Weights of a small GPT-style language model, trained from scratch on English Wikipedia.
Size: width 192, 2 heads of 96, MLP 512 SwiGLU.
Architecture: rotary positions, no biases in attention or MLP, untied embeddings.
Training: a variant of Muon for these matrices, 340M tokens, 10389 steps.
MLP neurons of a small language model. Each row is named by its layer, matrix (gate and up: input weights; down: output weights) and neuron, and shows model dimensions 0-191. Each number is 500 + 40 x the weight over its row's rms, rounded and kept within 0 to 999. Numbers have three digits each. A neuron's up and down rows have the sign that makes its largest values positive.
Before each neuron's rows, "fires on" lists the tokens most often at its 100 highest values on Wikipedia text that the model never trained on.

fires on: "}", "\n", " |", ";", ")", "ns"
L4.gate103:471573555507490484488537453472508439521452519504565543437458462534548533483490502488467519552511491496470501498501474595451470483501551475478518496440521544557509518395484516507481463465458449476482518465506451519450444473509521554521507511510484522497466505388455547437560505487367499431561432509487519560569539500532536463532464480501552537469502469448533571462385497562568473518482525471423441505448498530510462462492520505531526413461527483545549485538500485480532488480551439551565452504523396500511518520546488446535501447463493548513503498467531522492487472534503448470
L4.up103:531566521513524501446502461494498458499506462552490495484538448458508510537460488443433547533508487548509528484501431589535513460507541476503443427532435550572486505497502465523505379514506413502465557485544523560510511471502500532466498447510420501413468538450440540473535465562469570473475458545547454555498456520520545512529473506478522440506483498473531531511477511472508465538497540560496479554430526470474530480487502491607506524563554524472497531477463509450501481496470495475572416534505490528515587578526450591518492532418530502557509466489550544556521471518538433559
L4.down103:472518467485469494488478529444516527484563463527512531432529467426534577504558506466492530513563493487477556493558471577490481527504507472463453451531457547538576527488508488511515372541438432471452552410554424547427471461517517544472525470452424523439481524398489506458495558568518487443537457480501524516529554515483517466492533524455535461427508465444543490462491452518553493570494509568487492565454500491481475534476475461564524434506547496470501541498484573507471508478555486477527472461537512508498600544518506563524409515451520479550505490493517473480479494549473475547

fires on: " of", "'", "-", " the", "–"
L9.gate405:494492473532479518458535518519594526446508438517523457420543562507485526463609445496480527479528543560514492450437543433507503494488563570508518563525498468452415523505503478503547471456468478531462483476470446567519422467400478473436529569506537529487499505575531486445491462486534434485513476488453500551564500535477485492502465509481487422522477521530538496498507483516568495451449510452508490530454498429491501520604451485498532538422567515483564412542528513478487563549498413466451472540567504457536505528492527471528484480535465509469538493468527467478453527543487519587
L9.up405:498460443460555470515481547486507474451441535387510466467459550511494525527575465536454467447461455517472547555423432459451486448531580505475493485484518507464437525511512508506548526517497413530529526453480457487529534458486538485506543510458573503566439471446556576522430508587491442449532465560462548526484525471436459483471476508511379492521446466453481539515481461517552515418509528524554576508430477573498481505507482525504492516471488529468576541487536518537515495489493461528457460520438464503475404505573497494513469513503438488479525531504469435496522478454466476467
L9.down405:500576519525563445529538469477588472503471483486540544469539450538446523528527474576522460474502511497534562539475492525470478494518630554492531445490549529507508482461452549562571510451475554543494521495472489509502505513511477486463543466465566528535559465559495476462533576486436490476566455486498487582469497475475520497484490479444462495565451483433496541538458513483477521471549617502500516503447525480480488485509431519585487519453450547416524520540531489459514509572497504512497492455436494518486409479467523452533582525522525480469494543534544403480455508526419568480

fires on: " |"
L6.gate262:467534494557508486522502470486538429578499521522575457491516489445545476529450471502547438514477543545516534494466517532497482472459470510523450451593511522458534506402543529515438524432517505499530437521467446472496502486591488492492462501483520460575471499519567480548560454464518522559502461361550490557564508500527514444505517399477476515488540497525498431513441486471498543476497563495525537519457525500534492527449475486514502554482473489522480509561448543475506496495475613522477474518471491454600459550526522497493525521483485621528484486541497595567541459468547504487
L6.up262:550511534563520432474484467524549399518482456561510397481517454463543522566407476522457495425482476498504549537482508471472463441471536495454451481527472498458510532496602501589493479485515495481488478556481482435498474492494505535545494472443466488552508476476522466537467453518509490580474516455556473542533533535546512391469510492508506533537487481463459462466513403506459512472509521456520485488488584532494552547464477580557510502477472487550472560562468515500449430487481535496580502477471616533524542474451461561470492483488526588490570495503488496541487498457491481427
L6.down262:487518499518528446551502501515521405562506481538509424487527476499499593519485446568496491484452458530545512450473458510477477442440565455487530521562507492566555495498520471602550379451463494591435489513455441506451448489460512507543506468473490480544474498531546428538501482474533469532464501548550407532554560500565494533454523498554513534543531559449489503514469479527514496546481492530538487488559532471506459478544442490479502546485513458501444518511495492503483387478487538507563532514459592500534470506535585479507525463514501491535643478504501465509526470512483511501

fires on: ".", " from", "|", "1", "9"
L6.gate503:476480420491462516551469557471506460552475499508451541470479524513480488476470484529437471420497496539426500469558524503525525461589546535472417514543571526544545522462561447489497495503489482478524444531459530498438484437531489425457501553479507428496562496514511438578495535475483541455522524552479528508559521449554483460467464462531463557536421494437507504521444415505458507481583497510449564528449521500490499475487499567545539506502502524485505507498543525488590447534536455533467483430526468522500463484525433520477476540498528588486466504478438400493419549531522503417
L6.up503:467445475508563524488571529522540550519441494459467490511495621517446519469492497525484516495520559505487539512495544490470405482463442470553554523474538523504539499474512525518498520451507466486533525490505545559538413525435481532481472545475564496480547539512512437502520508492510496504509523525483570477459548478531417518558594547472549489578456422461483541446420476431579562528533424544430503507482548588591526500473485484476509478529495531514487496491478533473470528497491572539445521464551462502509490488476531498448471472423486445496485505530484480436395509467488580446
L6.down503:427399438539567563497615526512537549531442559493452473522536563518487462483505516489580494484475547507510470483494554501465430462483476479506521487503488482541495542467567561550500522513535452519594525498456444502500476506402492535505401513519568503527508472468495450511504531425498511539500468515470560455484538546513487518506490512442510523546524440442446537465464562409538514517536516494500484506480571592569537483498499490461441512500485494540525496444464555495489531557511529479464472449575536495453498503460495491429473514434466453477467500555469499450423481490517588474

fires on: ")", "\"", "]"
L5.gate180:497476458471553522497462443526497440497524584465600443485459455566499492466489455520509486526498500491496506479569456523625563536448493493512462480447505523525494547488546498549472510457521505558584533561425486482499548461472485544518576541481465546516524535498474458531493373548476485487534457493492525495571524473492473536526497546473544487564497516548472547447469541532515533461457495432497435479466440513483522473496498579462450562430487538491471526502531548623486495529448512511446479447523510526471497481494458540524454467514473524520521560505462514453568431401525512489
L5.up180:482458493524475530494534595545393541503514504496459601470564500495537502512468581496544467503513505502474580534512472501468462495494468517513458485463577584458464503431492529482524486485443469462523525474483519574498465505503507441495450495524456436465526544459508449506462484427470512416546529542523419497499506528500502528470526443515454499508431499453474579583528466532536443562473549477523471515472474448564559567447389585477509522497539510468562524514557521480518430465534445451480541515503537503536489499426479514511453504507498499485470411474525466545501549552469542529
L5.down180:454452490549527506484533491480525527484508561462543452444467531562577496499481491525492440480423430467501462493546412458564488488498520538575484489487436473455480512454510522491418451483569610450565555514480561521460554513479486527450615513445561599483575485462511517504466442446440451555502530551523511482508475524500498519481465544500546493576490485458452539457472505548553545498469501458568511469431437447529481493473486599508478553521461515533472453488500516562508509525586508449524499506504502473420507490540488490538491454530510470555482505471489448488472464512488489491

fires on: " |"
L6.gate240:529489517504453472533524501554536474479539507514527495475512483509553491516501436496516509454486575501485449590456441541481533490533499490464496447548510469426478541573487371554471523448511528569535472443468527486465459475488512553501520448496528491532473506485502544538540484505453506524431516413529545511547507504516447471416530472527439487498547515567541568487494534458523504446459504512534446520529506593442502529492493523507466504528469483511550558564461650480517481481466554482560510475487539500503397473498516535583509517462556592512472475580515566464518423503514500499
L6.up240:501538516455466476532466583516566482507490538470567481469497576430497510398465454463490454484477503560530508519429490515509492494525498518482453485524416544509500449552499557514522472421535539557504491519547569472464510565552550447514530515510543472560469529518561547474495535508506468497440568555477408481481467572492479522497529497533464536536491504470565523471491467488430511511515482503474433506538545455448436506402512517454480499481444476466515537521497557502489496445516517544478467437512463553450470486595555448438487482557472521454573525549475557501563412506481425532
L6.down240:466495547476526502504495530546512462487481500526537546451492546472479515447534433520474481527433539516564501478521491524524549549491501498484498475536439530475525466572480509447511467388489473621517520493587595501435467503550531537532532508513476483487467513503471524498501510464464496485478585624521447496446530493486441536448516513538447578458491506507531537512533458511451506504498449502493526494549546475395523478474486498470489519524534497481463539501545541468518491380543556549468450538526476537536501491507584473423474488538467459540571538572454492473523424533462429572

fires on: "er", "st", "ist", "ers", "r", "or"
L6.gate58:474517497504474477440501430481493520493522507534442483484476467474546545517438469484465538435487597431464476557494397518455552527490478488452491537459459546476408561476498382574496491479494475486517490522500547497517457501471515516567474505529493597553589489481515388542505488508532539452506506488499484466483529468500498524523488498543512511445464520468506462524471491490393460493595454476537446532444447495488477535495544513484517466485544525545578442441475491480447475486487512488543501480505560544471443481390472513503492411504477504467461474445460484547429524496457547439
L6.up58:485561403485407513506487461457526483467537468512554600495482460468483462492525530498591507483457477437485497542445527530520554481466488538498486489471498475526516479511575417526474536526498481444570514492516537497458420435541509451548474467502463540499500521429486513565457519542526513546518567459510492562470545526534575457552504528490502476441584532520479459538511530548428477563462554518488521464438460422536539483548464504489502484459540555499471505485541454504434474541452466593511491455503536495596440524474561470544505429533496519488472446465503537546455511553485519430
L6.down58:502508522492487521557508471483470548511559543481495521466507511482568524474449473448541565452449558465447519461487495510529583487497496486461422446502453480494499502566548432526492508450504460516459500535490553522444478468502541486520499427474539514519466503564542471461464444583539488487432475568503496494404548435502549596477500536477461520529457526481496496535594522465435438500523466435518460501409424536472464479463447494452484454476517581538488496507461489513541481497473578485491461469442442514465561465395510553519513520528483473479521464467497494584486548512450549417

fires on: "\n\n", "\n", " ("
L6.gate313:550498505518553490501550497473421455502482416471528519517541510457459471541520519510517535518478467472483553543449512531473540513521520497607504469553466549518490491516410525566471464543497491400481444484498504537564443454510416532487477456436492571493524514486495577483509456468583474515500445498479463540528575502513558447481493505521496501535534516557466475489506508550445562508558460550514503466525534581506494534506491512540474494447503516443451459428546519615500523469515475535494525507521501523505563483504588545531573444510622489508597554553475540500530495451479465515
L6.up313:368516581444482557509470546511569518530446541526519477447486521481408532487473509430443424414434525434496533473475483430530480518576484441486465456479567558529505528522471513482531494509440540532506503538473496500422539588503536500422476527573493529506512487492462465511513581472448570492526533468482489534521515474511533504461526480455492444480497450519461587500494456517461474468519513492524496539489498527519482467423582538430467487536513528549503526513481489465466465517557499507490528471472494536462545478501435590494459426537452546460499421516536469549474441499541470491
L6.down313:527497475503503451486532482446500455518461462492562491555514540450461533503474486502563531553538505460546528517479475447466627491562484461555512445555470501512543464548501476545424566512506405462483447452531440511503492465499476540457516492440487525463516471532507562526499494485560500552551421483457469526509516503507588485471556535529533480509542446551448497484546423575455522459503487464508539508522504561492449508525487487510482432451460453458511531437563528535510532415499446546487493451474540466503570511516534514529510506486587513447601506549579513516461487471388491506

fires on: "ed", "s", " of", "\n", "d"
L6.gate488:505545465450453525504474470441515519519565517374534499472551516596487490454455544494459512462536468485513518497551491481501490510491533515517489516505520549587490457524460521463514431496524506454505547527483503523475467501498557526499529590530551601478611531494477541512470515522511505422562395533496487554506526468482490489554447529498484490549481447528453506490542565526471417520439447450460476466515551535453494502532529501430506526450531460455476489402570412558480542532502468544509475521562434457466554547484537462553519475486476482498465527550446501543492497574518491457
L6.up488:413504497506483484483468473456495437578485517480554497431502561490464525488524530500514456513517498483440551481446533490572545608457498538531531450510493608526526477522486452503539545521594478467532463503549478502533467522499505509579448540576531480584486457535515536514490499463537561455511532491548461505523531478429539518477510509470484496417466464592463480485518497410573437454482465463490526504546491550550468496522559544441429554586517518514500461475532462571437544519430510529460482455487390535512545530518504473507554519490464509513471512559544519541515514511510481481
L6.down488:485551468487546497454474485466498480578506442490599509476514538473491513479474515573422441527539511457515482483509542466469490506542461547526509501509445526487524448539494506496533528532517526465556498490525389525484400478529558530520497590578501499573470500514490453529557521501584497497515473471508489513506573523445593508436530530477523485462497444549526549536505506476565451431444466479510469531524496547539516483593521550459412504543442500497536533486554433578485533528488540527463459505497431476443579496532444441605507465500464501464483529564510456447512494495509495477

fires on: "-", ".", ":", " listing", "s"
L5.gate22:539475553543491592511504550501542492533570479542459510513526486503539492450526522522480478418518510548459451434448525455484461436501490479464466504484516572490538534516494518456533466459512458499377481482531504516451461454486482481524480543509503439446481492491511505507479553518495428461502449425472508424472415517514531553541524444504505434434472483506537442615412483467495480472527442521498505492572503411547503496542583461481551489502476593504442523464489521494546525474514521531510516523475448525551481509504514511533467573434506507516573547461450415454553467547557480466
L5.up22:512511506470526567483460513455511470538504458513539492551556475548533532497616570464534484452533486578521433507540569514539469452516493454546504496454499577512514500495459524426476512485540461525491506474517552472447546454479521489566446649480544576526509422476399473508513481509506493482464417471535457447465544504466554499531489564489465517444533533480524535504478549484477480470431478513543483457472441504529447490471498572544474491447457562475456509450500529544477444522491438487490495510479518464468470445435502490597441498463557462536486521526442454501509443514446515515
L5.down22:475531486474551541459498488541519473538454538505506495524533555505497523556583468408550529518521516551539469513523574572520450528476492474517548586519480560525473488474457477435471532491546468478495525466498568444492494498516476532568437624530516546550517437478360508483540439527474474480468469514541446502491533460471488519518511579509452529451540565485532513505532538512535502483453472482496484528446462501492486448508545557583447485488502554503474483433467554522474470534454457504504477429481556426445486431490489481525445483506523414495439457514433521521488449459446540539

fires on: ":", ";", " and", "\n", " the", "f"
L7.gate183:522528460480487492548443462499522503434424564501576492515447423475475478462525520427438539453564517556551413474418496504564471484385453494501483530485536530483500473482500576491495517516535506445520476448443460455530429494484500518466554488459509522483562496582517507418534454446491420460501450509465497485470465436497457448524536535537488497484530469503425481527545500531475560500506509455525436471488578407513489500612495522481473534520443546483461497520512562553562476507465542570471472423491495522589515515452484516498473478480442489499485521469550470496506524491484536513
L7.up183:435441502486523429521483543515527501492514559547465529570467489530484453472403463465525464521516497545506512510512494487556458498491580506582521480461567509484384504525551451511500540530476496547546491478460449525510582487522474527494416422480521493469497558434544480468495502422527515514554493430499489532526575502498513418474484493537558464476544520517477503577497542477465474408482419544552459504574472467500469472506550574500478447469514446474461493493521474472505534528489534408446485515563513564536568445472464518552501452531460500490526515515484528403476518541546471453
L7.down183:545502472417508523408529532492516517481493610463492479593571491484469468456612479407480522413551533538500475511479504542452591493497546486523522505506506583539524559453492537459482495544552502476481515501525511501433372525524511516537487556492505485493519555535511512460469450457481485478476517548485492478433406416520496463517545547507515496506496528486513477483552477508540502435512383447552487521479505493516498502486518509489500532519528528469449531491537544532473471502541551529559552474504467586558520521489549501435506496483477462471526387478534525469475495469476567536

fires on: " |", "\n", ":", "\n\n", "pha"
L7.gate47:529478482584453520536476499523525401524543516482501540599485471416583502541487554473471445497504489579535447526447484575468517399513464537442506549542449502531455543531514463535497480477486521498511494545536534521530477458488533475472542563592515532465479526519513554530511528516465569453493468468562487451566462540549488462555524521490496484531451536452554507493441524504508547496574443578512506515545434530484491495477501460549505433492527488460516586557520496529609472536555552465512454538481458483503490522510524490578535533583498470505554523576460539499550502515509506513
L7.up47:477569527491429462529480514494553439498480554484511480572486491494451523477513507419462549578466509481495493510478463471505432459494493535468434481542537496486498539466550471504434481544404561520492481529499506557481577539592545547493490473508477527537395487442435502480561608458442513483478461512500407465495511535484492549461537473557547507529437496439439565472489441428531471516523458491552532479466455481555424558523479516465548490527478520607442498504534521470539491484564534482481437435497492502502515483512556480460472506427554527493528433517484516513510532529531516476
L7.down47:484450484473465481499529470513495514494515465465566496510520565500439483501512459470551548541477477445497510482487452558497469506499517449497501459494507509459467544467541431501452477503481518475530497485577544544472520556634600555487463442440440521578428489475454478510503474466491517533485477505487454508473504461562440575444529451535564550503470489479510530522508472501576548527478449405594575560472444474434438441495477549449491458541562491534403467467503545534469482504559469564509498473496431502540519452550545525415460525470497458490476488474470514470536490522511527535

fires on: ")", "\n", " |"
L4.gate287:488475487543523573476503541496452461488507556501520505489498512505533528475438471485473558536490467536491554395493482533514525486519538488402522500500518502541519498460464431505510462452451503508509480515439450576480511491471424514453539475511539532571453523445448542449499450502469574497477547533488526528628506504475537507545506473467515508518488453575515602454476541503474550501504512473517478440549529454500518522523454484516526465553511626538463466543504479541511473548548484558508466461534475538514514524542363471435470508435479591466533546435481523493516501502580427500
L4.up287:502471463435537514465443507520444463492432508548509480512508487469481465505499523464414521525455436502463423502465540519511567507503498463479427542524499493541524477507551538517474417527489590487513489457552426512515554432427463484526466486520567501500505551474506475445553512552451519489432491527528471523641542590405571496474559563504541475534508495460499498522561537384497556438563528549514561504461570529566444459545524523519491437485517496517469516512487533531505506474468527537517468524497496533505519492491461535475496434433495574500522535493538497514507561459456511483
L4.down287:515500478439485488468511481500426484474511436532504481495524522421505428531455528450392549515563502451514431530450543453560511494470531463500430493469496467519461526447570511440522413540529544440522506481536450473545450442432540564512506406481492500495476505515531512474524513569427519512484536551517453542590483509445550533453495488539498518471529480449444465574583474510493454555549497578504512488500558498540461466499516491531551446492475469503485502547489458439462539545524523557558434482464498528474492545430495493498462466431502514452520532504474540580500545454420489502

fires on: "ist", "s", "y", "ism", "er", "st"
L7.gate350:490528430479450515483506403414465455577423454504503493487545443494493423532552486491457533451431488477453503489508497542541568477509467482507480436485562581592549489542550505460529497581491471446497494542572488498504494457487481496496511476480515572535515447495489541504501529577508493516524519431502492504538511484532565460586502513503523432423541465453518519511504490545399547542506469530514513514470473483429469482597486481560425463511486495544466508551508487509529485544401510559517566472505567502522441520446543513561510450483519476527537488488457552536471500501559450470
L7.up350:449474459491461503514550486531494470522506534552526484518477572527571486577503548503554478528512486458495569463443470559511538577490488526531492531474509531515423527481515468523455480443482452462493567550486505500472475540508506444532484570525488512422522467535561470468512555533554486486557454536600506509387442504479549509600496499584526536586531505540486446479509475554475471503519492518473473481551442543436509509473529437528384519442436446509532460489508502524526504513479521564484471476532448560524505507492533541474582441536515513457392473485519526514469507541488428506
L7.down350:489517486443470499475458431525432462491538523515509450568493491524500488483398462505455501475511485479487569531480517470467519487602558441519464479510521546437507442512519517480492572537511532495531526518491454507467495461515517479410487449479497552513475470556515483441472439541504467563488476386433459534514519469595541607527559561494536448546511508452521472560463490527551540502553496527552523569418455549494532443493552466436503428495486496517550497536505481503494521449463508462546488494476499444503497481509572515565534527528450521477522545570503507475500595449433544468

fires on: " |", "|"
L7.gate268:466543487463466482540490516468521496510463521426458486519529554512524454570492443491518471507524591541463563460469482540551556500541495530467428527529556561459463491543554547559456494538568524467480490473507492551472535451492463578541495537512487504504508463462412549529485514408526516540493481522524501515499489531517482394498523473501496470495517478511459495477487475410531495490476517431536529531577533521522475455490564490532478462537479481497458410575485590586536472568475508522506505542533507514552408440490561461464443471466461496525572485511468492451480468464474622441
L7.up268:496460535507493485536509504523520506509513515557477497563575515416570537509456413457496530461442473538549485471487413577482539486521455488494475539471485508479464479523408491560532514458568588504477500527539600481415431495535574496527425483460536454491541523504513524528487444503484464514561539480509531478584490505477525507528496532517518576500532498520524497431476434465518482514473562480522543544496508519556475514464402569494507529453516534481489588558470510538444498441473467538529449446449458446514453541491534525554487528428520568452525508487458488479522586490530444525
L7.down268:471436494524519418539500504480486498453570534442447484519466517521580540455481425600488517516522488499495472443493403522569528476539559509509471533489465516519535533534516501525508460466604486506450522516602516520482515469566524558501476532500462475501478526466440507483554498474538505498507517597518540444516475452476467471475512468565463534536505431482516497524435467533436446570459478527509477535539537525485555490518526402457492517540513526475460541519492513500501480428524495558528484568450517506541474466469553488556465449496561451601554521554480434462584483448557530517

fires on: "\n\n", "\n", "The", " born"
L7.gate287:459489555530544476467503455402517457557551510509556548487526516475486475536480526564431517511507465510442555507366511495584492560517547504555436493459541530555497556483471468490523479510446478522525411507480522527532509505534494514450477542489486501483505541445516566576503515404534503496515476482489508503446454477524616434391576488513531526471516475529526469539556450520437447530511418489490517477568457520502532514514499461481465465487513498482520445466519527573531491515489528475508470464512543547473598503536485499495500473533509525483480545561603533555573513478554521487
L7.up287:550558527449452549546517502481466437508545497479542492469555502483471458517437534532566534484482488470429523480485516478449536490490516447508448489524511515504541541461458538494474482581447504464454502540589526525525488580447440506452425518534504589514487529524450518494473416452500499457542533436501463497583493557472600543501495524484518512502538418590472504507575518534523487469474505498510494509531564589527526466452546515423460439481509488499514559442566452452531505566516503481468470530476476465485509498485495579473471490506558552505609401506482488442544484512512510541
L7.down287:531513602502493515519540509416482519597548498466575524507511520483544498534451537543481540507532432485424521567475502447538580478581511445533466495488524498505481472504515538508494478517524484537477423475473504521510445493456524493484455536479533544435473510491481559542446487429544491520469479527365453506485489581460613517464531538528490526430532475541537502466575466548459473575454433531530470474528504569499491509487507483482507501484499477449528484527563541502504516539477555527472468452451477572502553509451477480455511456549561529466494476493603543465582509470524519475

fires on: " (", ",", "-", ";", "/", ")"
L10.gate324:508491510431432464486476455530471502507524531504547505547428472507473511472540480493503508482521511498399509543457576501441517454406456455480535465514532498503503467469501550502500512470514385542526415456512424481496514522485517467458539507501550509552437512497490417467556530494513509428555435490461523497522475451530499475525529538474519568538485510547586476493429536536505555504465455534456395478440434527481418431531530472571598463546539462528525546502572562519489508465490493500562527531447507514557527532495525524479488522483546522513502407454500520512456461535493508574
L10.up324:438485581516500503496535535519496477407528509548551522497491472511525419499502485488468489457462429508420512478492569581371525443476447528485484495486460488475462461522525443504453494506512474567482498497522490560496455528471496511416455434525460518515462484563486462536490418538510455491540475459573485467529452568529478546534527444519545485489489496556538479453492425566522508541458484531500525574549494482475447509507468514435482482515447516506484552542487578473451515449524502557523510550549529526507521491487556502467452527505563513564559428488494426474548540504620469555
L10.down324:504520455511454507383469516469443513473438528530503440550484471538487424472524501512528504478476472468433442515518526421465483511445461514532493508486497506545486500495485473514535467545493449589498475470472542498532436560458502488437505486583465525532435486509511512495496524477515556485505402505553539494502502521458541485510480509567472514479467493571653505531513490528507560502484398508472468494489454441475407459500507445549549446500498483478549538520557557456505542452482575590521442475502422412497474533491498520490469559511530492518545429481544456525498485526466530571

fires on: " |"
L4.gate456:460568468492458541548446482500503460506488529471523534509484483529579572483481517409475597514451564520444551496455442493463419429502585485432445470484557580519473495448490462481517508411422513488490512457448479490484486475504530532507547508453500444570530548469472573521580487524472543487499536424552462574531538503538564481501542471486465547442507461512465549528394520482519511488550481501543468468472480492465489450467502538568477487570525480506491518491490503462550507556518494490513460473495501523574490543502529529500458427480500588518499477474560541499488482544557428455
L4.up456:517578431527478524517417502498511479480514468544465439524433466519579496464531455481532551475469539466479600471491439517514471426461622451530498497562449514498546525494551504525416476386485490494484543467483478520428486552553456497539514537456480497475475488519534541487533451498519516499500533480504500534553416556475450462523520507468526521553510504544498540491457499513541508524570574475507485465478518536453448478483470490544426474491540526485533426520460534522542526469537485532543469526560489561540453464516591469365428465516529548498472523448507501539486470509482463542
L4.down456:500498514517436502485439530474496500506524500512472501511485496487503594474540420555550511545480459496570578466532434559510484442439562468531549528532477564474553553506505482533429441433507499525554515506507486513478489574533498502588514538486531515468469499546548467449521522514505485477475526580483445497581462505518426493502513470531515539530465537522509513442462477514496532555472520508459571478520571525491457476510429453513410486465538524551480456508444517573562557424494514559493537567563477534508545493532601469407460483500499467525488524549415466456529485549524495569

fires on: "\"", "'", "’"
L4.gate164:508435483558511471474510494602510482479508458419537552539535583529484473458500456495504502512545514532546527513575527431508457474498489468481481500448437492436424590496484504493489453557478533484518519492483456504514541612461411503535604522499549426467583519484405458584491489517515434480520457455537493469520490542464477470470511492490516470493531509503496498494491536469495488505486516454546427554493482448522521537499460518499577461478498586488508439435520484544477508429571495512492521447527554430527424469500494566494475462489395465513481496503460448476549539519468529526
L4.up164:498468478540470480542520443530463468483546573381544505465471495521524516470582449495444468440520482526471506490524463438562554474531553499515496460452414511477462530491555436544540484528486442420499551482551504438560492534507496500501463495524523534522486473457507447529552491488506509543550476535524544446517473483509531501481463511427578463521486433507471540517471491537482502411543499471509397525493533457468570449484534558552475556512523503546575451512527466497570543483509388441487517481520478523507448466490483496517499482535408497536456504551431387504505527485542447490
L4.down164:497501438548469508514525520535514454474550434525515516590509517581527458474506461495467500485479465512447482513602501465490472545497535469481461495479467501536469498422553541569464467528483586450536525478546456516426530579490502504476594506514566491480499512535421429533556504477418506448482469479544483491507516514475521564501485511453533523559477556465562542509478502538512494488456579504542427479462561514565501521514509576519481490500560515545514445489576460557481532384514475441511513464530506465564420489532492519529550550468454486469489533512466433472553423471499555486

fires on: ".", " and", "\n", ",", " but", ";"
L10.gate236:529550504519530553498492460520478494453454492550550505510519587574460455502486439554554512439505495533421515524497548561531542440548468461512476499530513469504513486521472440478491481460460488478441530443483520512493484459465507427491478542541547556502465471462525494469442531445523521549457509523538420515594549492490579556532578486527442447539451484538551461454472417538558468429458451510415494421520514514512493474476490581470474405507587495493534519479512437412511504446490540562494528463508518470545553474520449484456541503480530549514511405531473506508522507499469533494
L10.up236:537499523532580555487491428508506514434520519525555455481536460530483514474496472506534541526506514465494522555492449497493467584521517502449520542595434546536528501491464523522494501478574475428498527468499495559532573506577489475485559482526523457487516510453487485508453484471448471512457459491555521503514469536504501574533461466513572521461480493524524478586488472397478488471503511519510559435400531529539513534466494556496532463458443512549457573412496489460413482518552539450509465598566555563507588466510496527488482498435513509453499469569590499460562535494544519491
L10.down236:475519536508552488522403531482497538477490423487469477472517433468497445494548451510449610493513517457528552548556499510458485543504567477459487504489570469477547503542459516447463501576565527434460489433551467477516497478584505448513563422504526512495551573492530490524488507519516572503487468564506553498509594501443479522512531514477477498476554483508441461551469511487505441476530574540510470555411500514538549582463512550514537436464487507502517510516459477499483496492449522468607462585476539528452554558537538531457579494508435518538487537523492517466496528516488468571

fires on: " the", "-", " a", ":", "s", " at"
L7.gate195:529570539547492402517462549488524479497472558499523441557502516560428511462521508444586431430482493600486540477432498486575514525472508501520543492414482614487516487549554559518485463511485546491418498466524481497460511503547524474544445452531450597511443548503535514469529494468535521442526456561503513490533457491504494431448508480556487441474473486482503473519567517559508506540439514449530600505522533433517435540494486547479519487516482507427538427515489474600488486514477496502414468510518486462495491461502482482521489554516519559542473520478545505522557464456477507530
L7.up195:505493486489523444518476507504508476511514462497510461544478473496492539570469545493542457521517511500492462452533505545564527535594490483511450444442458576494471457524512562535517455490488496462494513560464494509515465457591518485507464460449464515501527551573537558470509435435534476523637486509502499476499543490580508465571556541490535419511528535504480580481551485499540565506478522450489480447518566479510547536520452588516551500477513424535504439466462474533542482507579449494498556530531454558503527471503507465543450426501475401508547460491369512514495476478459491539
L7.down195:470553530461571521511551465508559495451527446510495451508519480474459479469466546478590415473469486548450509533507486512579539545507478556477446436466468595566475491543557495489491441530475512537513483528477507485523494458604532502552467432420482460512541527539553547472535497468539479413537499563544512443542559520561482462576559504529476500509539558516451540502575543507491570464441515433519549439538527462540454565505461478571497513452481532496475437475500516601477436483518459538484498499465455480444549467563462474480446525491532461479514502511489473510487490484530498527

fires on: ".", "1", " following", ":", "International"
L4.gate140:472546491515532517528466502461499474496467452537441502465472549527492557470476554465475491488534515512554409490481492525459508441480529466506509489539538529530552582480500521502472469556525549527528514471522531562456462440497535539560419522500608525551468533476522502509555539428520477443595510499553544600490452524477418491536444564526493436516554487484493473517445507521465500572402581516452521520516558551520491495521527527503455561433527516431512430543568492527508555485557480465494490494412470510579454520471512572509466554504540518481487482512533487545502567449481508461
L4.up140:490481433444589559466529475493516464440511443537518551512467576495481533457457544571492492493427437529473450489501501518535437499463495520517523481534455542523563510486423507518502432482524482515515525497544470495471591513501396541506452634576568492566464542483446500495464437448529527508487420541443494468500564479479501488523475589519521473516495545528496535439439548526529436520518467542481566476577538513520435520437517523532498455502506498557531534477508451463476577536477457511537451439488507566517541521495478497540528508544516483520522517446529447443502541515503540519
L4.down140:455436471467561534470524513489506449474596452545537530537499547506497495479444491583472454487402437531467469495483551520550482538460486536553493452566452564457506549473433535499504477462475456497510562473491466441488571592514480470554441596511514488502500513477437517481445477516540460540452409497461497487485525485493484464456425589507502514491503517513493507429382489533548499503504431493498546450562529488567466486442540531509540458518535512545529573403492468459475588511483441524511461452553542523490556482490485442493507494525473446518471518500493519476495527496471513520